config.yaml
n_layer: 8
n_head: 7
head_dim: 64
norm: "rmsnorm"
bias: "none"
parallel_block: false
lr_head: 0.00436
seq_len: 2048
MLP neurons of a small language model. Each row is named by its layer, matrix (gate and up: input weights; down: output weights) and neuron, and shows model dimensions 149-297. Each number is 128 + 32 x the weight over its row's rms, rounded and kept within 0 to 255. Numbers have three digits each. A neuron's up and down rows have the sign that makes its largest values positive.
After each neuron's rows is what it responds to, as a language model described it from the Wikipedia text at the highest values.

L4.gate307:137151119088104158124158149120109123107116164152174106136113097198104133158101136149046142125158108157104120116168130077158135089161134143060154154091184146075157124161157149156135161117130143192073101161153180158209168077062141083154185155149172152096101131144136127110088080163108150186149100145164152098134121127081153172133126108095098099169169134134130084128123064121190193114116080147085091165145118101202138150115113116149083163216138131156
L4.up307:131129135079160094139135110133136085172146151128154105149119145133150118104171105149142098118102060201081149145126085107118144049071116142184153101115171132120141175077160100155111119098068156204146158125158165150130192137074116084148149096108118154101104147126144169157117142063065163127128126115097121120138108192110168091104150139161104161185162037131154162120059124106180120113092139124133131146110085087129077140188160145170119196143161152110
L4.down307:102148133111089093127182228126102124177175166074126102143170136107178084119041114144123112133163150169116119135064156167085107098178115167151173138137141193150109113190158165116124123182112084094147116122141086119184166117089135089067105101098131105151133122118168126135170116129110146182151099127179153091140137118143152173165147117102136095151115127158155169078102141112145097126093126115125092135126142087195195165105083103128074095148063134134
Description: Post-clause linking prepositions. Prepositions and articles that begin a new phrase after a completed clause or name in encyclopedic facts, such as born into, album by, on a.

L4.gate457:133131154075101130147146121183129180093083134085100129165135126124146131181174112140072095092138111107087074134100108094100150144154150125183125137172133090077147104117154080144141200129170097106162156056176151095181120186153083128054169122096120133152138154169176096110156093072134044092127165170111199126112135117103135109141094111163160164167119130129122087131177148111132172179157161130128083165125133176106184111136106147121141109103100118142
L4.up457:136087176134185117061187159131134103087080157137105101125156107140097114111109093183184089145119103127083191137173184145207086093136111109118140129078123165084121138140161148117153109163086095092113141124086110124105074140185122128110135116107050127064066161061149146162126161164146168123111140169111176156212162129147153128135144142104139112111099179073108134181139179115153105081141116193143096172082190147159101130142065140060168068184137090094
L4.down457:109130148096140091042150173130178135172134122102118169169126145091133153098133162162108122143137101165165066144128084140121113144080065067161131154100099131155143083148096134117160130115101151145106129151112144121098124141149080116139185083183142104094118111127066133153157152110153132167116130076153132119172102123175100136098147165077134119156173108117114116068042073210079179155152092096133146161143097151091100163101107151119082178127166131084
Description: Numeric table cells. Spaces, pipes, line breaks and digits inside number-heavy wiki tables and stat lists (e.g. "| 2012 | 48%"), plus scattered mid-sentence prose words like as, sol(vents), such.

L2.gate178:083158090185126129135137146160137131152132104126078098068154133162100124187161110152077131098141104143122137062141119191070112098109091086096112164082156076142143130136161098154141167117050178138112100171096085112093098143095151163071148212134121144079116141124153148117090182009099151098121144101158083139142120150092110130134124152071163120147147146106118101151107168155151140103131141169087165122094137089152144107178105173113111126115108182090
L2.up178:140223115128076144142150137131156115141117045131109126093131163178102118136034121170137117151202099091139203136105119131088099125151136133194127112084098115184172119074133107180184076165139128122126123103103095148097135147182168142124095128136211114114104107147114128130134165124099151095143111119151159128134097190104138141171117184067149117136107157166161155112146161192146161131108120095071104121197037076156161172134137120172161087116177170151
L2.down178:108175145088126176106083095099122116121120101146126112137175115072133146133104055076080122123202089097060120163126162150080187165113080134098126126075129130181132118095097092179148125091193141131162075140048093167118130144125124164134173094114099120109057172127193198133113097111031063120078103120172164153158129151170114147094092119132128120125114162130131053215174146109116134107115133137202075184152102118201130122105095107178140138151151181113
Description: Article title start marker. Mostly the opening "=" of a new Wikipedia article title line (= Name =), right after the previous article's tables or lists; also scattered mid-word and heading tokens.

L5.gate145:109062108067127129166144141094120162110087094063151143121182172139093190135188134141160127123118103095125104129057112115093149100115124120116146142134107135105184129103135069115147163111115087094156102156141117081170165169137138110087157119135214176119116136109187109117101134056107081116119112062138117130087183158190114082095166100128117123140088142116138147202152102121121149115183132156121151161114126108138159127105089096110111093161140104139
L5.up145:100107115139118140112052152106111080070173107086167168134121120135173109148164189164119152141162137108112156125146116150119151121130169169171145144139143124147104135106133108129099133129125119070109173133101141092222080103146127113112186086151090164125128138145136078134138086096177132165097124130096175152170159122173152131139119143174158144141116156148036094153136094174161230146129063097105091155135133157163099142136104112097163059154142093089
L5.down145:120163142137178083159137157110142106168130104166140065169094115097112185124187140188096111126122111049119120102163099161065110133153099120114162136106134099117123156169133163161103129089134108137070136158161128074088111086137085078104147096102087080095124103099128115111144116119087073163078162117099155146158146089134084110155081111148142119142109063139100118101097105138117216145165074120145114116117124081096090161068131107180090138113091136161
Description: Table row endings. The closing pipe-plus-newline of a wiki table row after its last cell (stats, standings, climate tables), plus line-final punctuation ending list or infobox entries.

L2.gate573:099116140181136097084129145128123102157155150109081071131080141128109087123126046098149134113094138163069197147088113086132134145116128144139134109137173136095146097127057128191104153086138149101104109152122135135159162081107099097130137119167166144160099118130107091112131155103134123160094104094147157186119109156128098171136158154032164100126141088110178140155144133104128076133121101078094116097094113133107124129051162092121172111108096118184
L2.up573:165103156086116131162140113160094141071097116107148078115072114105162134106151135134110164139156107124111058116133118183126148103141169153133106098104169101126098130147139126103066119155138159098129142114122181157197120101159127203105103129181152156160118119164180115126085138151073128089176088079168099081122074146153104121154181125063135134122016167096125086115115083115161145168086118087177154066085116091148152108147168109124174096114122123134
L2.down573:126152116103131139117135112167082034135081164126153104109105150151092102141103116146154127082174151089115163132112175091125136130139183116049088136150120126078161160068134136130138202051127172113094158128140137156126164075101079123156076154140104127129117132165176080165155107136133110176150144105079134200139112162195146112094124169107162096132143099090135159166131136102142085143080147151080085108096102088107100161163122136121066102085155133103
Description: Numeric modifiers after determiners. Mostly number or year pieces opening a noun-phrase modifier right after the/a, e.g. the 2018 season, the 8th, a 9–1 record; also proper adjectives (the Tennessee River) and mid-word fragments (special-ised, tradem-arked).

L5.gate71:123136090090151146109173137128106154171167119136105098093170189125106062195131131170127086104179135142116121061136127209134144131140164136112138138086142061138127108093145158099107142167067148119195130139134150146116108123130100101149103155097136112139148129034086094148143119081081153069142138181101186098065076153107120090115195169201113120155125140112170133064114099166165162059135078182147134148104152172137123128148144160176106149158097157125
L5.up71:138129112125078197140134114089075143148107168139124122090125113126133129095092150166104131093160080176089136133162122123124138084084115126126098180142227122147119110102137151114126121120126111135079125065098093073107176149113093072098128175095136124145103122148118096123132142159077115101111135141130181112083150141096145172109147107113180178086139097132101083127136109157142160139044080181107120147064158176185087134118102106130084154177097152109
L5.down71:138173168133096135099143109179096139099129143077102144088167136126075080123169118133100082116120075118123192067111131172152068160142130120145168121150119162100097163109187178118191063173161120133100138169152115122070081129067133145092117112163193102192139128101114188158157102173128163140164079137123116146115166182130130127130124127119163104144146126100149085182126180147193103165099079152083109104089110147113146144089148115135096151086070126098
Description: Clause-opening prepositions. Prepositions that open a time, place or circumstance phrase mid-sentence, often right after a comma, as in at, after, during, on.

L2.gate126:185140177130142125147136108153162046100144031136109124161149139096138099115144145118101136114201199189150148146134163093148157167174146154192161125137155167145122073157077175152078151158100116141121131118153114088151075132134122177074163097166166138094126093139111095124193061148086159128158103197138123156117111138132115096073104174125139137133130100101125162160089152114153160133101163075086151170175161118170157096159156193152111147140054071053
L2.up126:146115155159176124117105171090189042178169126128136124152124133125146087122162109118077114102143167135133155111161196172181114190131168142135156102143128122126117070125147114199081094168131097090137150148149082142146094184079099112104125096069121136146134073143160173128128114163133147080139134127101162105164168107139103091115111139097144115168104084119111155176133107101067149117023097059094179131098141124131157129125105148125122122124110124108
L2.down126:109125088182071125141163127175131139138160139115158122126159144079158067124123137101174134137121134096126130090051138134128222103127149115131205154174179132152100163084153149120103159157073126142092087142167081128144083131124143092145115100114130094103150114145132123103171144080149162089131132126112137134138155121053175107064177156121210109092158124132101129124139146143114113111128140172074140177156122126152146168176131088140096097129138124151
Description: Dates after "in". Month names and final year digits in time expressions after "in", as in "In November 2016" or "in 1990", plus some breaks between sections.

L2.gate24:134152099147119118096112113086114096170144159114135109203166173221030070163079152119109057127154098114115151127137129146152147146109143222113144126124090139136171137141119079147114131152139202109108093120134107127165110189155144130092166092083124127175154127117051118156098166139150122135160120064108157084135109131118105121128138124136111120087177152128131072166121172127122079082130123143099153117182136136176201121133151091163112140147149164145
L2.up24:132097105153107092115158117166110135067153146147163169104099112099140111172106179146086161163181160131119150153137145106082095109090163170136103117096085140149158130061154131152095119182107154129101117105142139165108187119130118090165086161198130096114125137175093165102091119082096199099085093165199135082105125082117162113124147105107097186124108159165144149112090130158133136154160113149098145106093122157125145140174114161194112189197140169136
L2.down24:112156106155119181100130145154141087140058053125162128091085070117092160135132148118106130131161114115109147113131138078130096128146127161145100113061087171165169173114153181154119139098116135128129098150155172096114144129142167087091000130114112129160140142159148143115081109141164122185134135079161150149136081093144189186119131182146144117153146144083147141141095116146134122138107116119057157125135123107153170136167164123151103111164131140056
Description: Relational prepositions (with, under). Prepositions that open a relation to a person, group or authority, mostly with and sentence-initial Under, as in reunited with, Under his leadership, studied under.

L4.gate622:086133114128160146117149144156108181134100157124149139176152109200110114132129133118150120122128123116121087152129100116129180145185084186133167114151112183137084158187183055106137133139104157135096115095148146183122131144104183129137061115145170134145068131144148133132093094134078106039061140158053150066131151109138191173111173144120144094139116125087146128103148157103139085143124117133107116129142130114108133092124181135114136177168113143082
L4.up622:090166140138145115121146167097119141164112108153116118105174113146115108135100164078169222124177136110097121147127133147187143089091125189174123187141161199142083135141210084134165139107104098088116111106153171113077169157096150161120122116149113121055071120129131142085104140118148097092107119155149135149140160006124125078105145121131143070064118153092128143132189065208152129127157092165095102178168084116118177177112124137108206157141125174101
L4.down622:100154093131135132157140072173118162116124148091156206150154130153125103125086130155096139120081133129147146110060086172110143170149148058178097079157110115130136113095064129137131136150114126143107157106114151070121103130112137125100176098129097100172071108137123159083155155148165164114086121096076112101130143164068139156115146141075138100085155130109082129164151102153132080136120156180178150155132134167096135132092129105132137097176113146180
Description: Mid-phrase completion tokens. Tokens that finish a word or fixed unit before the sentence continues: suffix pieces (reg-ards, lim-iting), commas after "City, State", months in dates, table pipes.

L5.gate793:081216089131123186149119095145015144109171128192113094107131131160184151142085100211163137113134113101134120181095122154108206084107147175171153149158133115164161052111125115116075107085111090111091121171110115178152111097100154147151145157165150134136074115120074113158097132152111130076105156115065120118090143139143143146097105184152100060140124134131131153152107157150176140167163136091144093184137102118146231156152095130072104098104156133088
L5.up793:087155129136149143089148106143150127139188138082136159071206111182173081128122119223104111140141102073174104132117128165155125094095118123138099125163113161142141131117138101164154132100129129146128085137153094123123112096133112144179114122148158170128137073152114150067093101138131119111108069161082113097109096151166121114089119145157091080108118085203099143130058117151157084121129126089109094167106176130143129094098102148110145121115155107158
L5.down793:119180137132121130102107133114089157097124129170116143150113111160125124122124079114156091097129090157096099171135124203111122133152148147190152153059120145118116122094105147085177149136169093136171113069161163105096122092168101106180039108187090159151144118142083114143080125121098107085103124193136131123063122176176100115159125107158155142135117094160142162135160062187169160118195119129106107119203108141141183126077132150148118197115162094148
Description: Start of full dates. The first token of a full date after on, born, since or until: a month name (on April, born March) or a day number (on 18 December).

L4.gate589:083116136132116130154121180088099179158097068104107083141073149146153136116123118135180154107158092118163107168111097172117106031120148160089144113094076105110120095143183130088111093155129077063129114116144158112141147084124109156147080096099101157128175123148062099167138130129111146098125109088164101149163163147096098095135179138163077138128135122131179140145106228060158062171139090142149118088114175144122098154177072096091109184117102142118
L4.up589:142147074139152126153103146177142158111161141090151142131122123135053125150096117143092094097117112207084172125166138096099187116104167070066166172178153148080141150137108128154120155142129108150110094151144130151152133087066165242156140125097138105140082141128101135154109174090153116128115117066112090113151096174096088137132139140094093129125089133102175128170150084162108147094057136183097120121134161090098147138090098125091072145143104176144
L4.down589:151177043096055124120160156143115158120109112113160121109088120094181154122067151124118131094119144148104070135129067157152182122153115182124127120134058110189120115127133168043107097161193065141126090176083118126052130112145136198134115108078125104167164106108130151199134116085073142139060113176100101128141143130097151116126132116111069157122163106149066138108179041141104155179137097163121139159054082094080098206139094110075083194131161155217
Description: Numbers and predictable word-starts. Day numbers in dates (on 6 July), negative goal differences in football tables, and first pieces of nouns completing fixed phrases after "the" (railway station, altar, open air).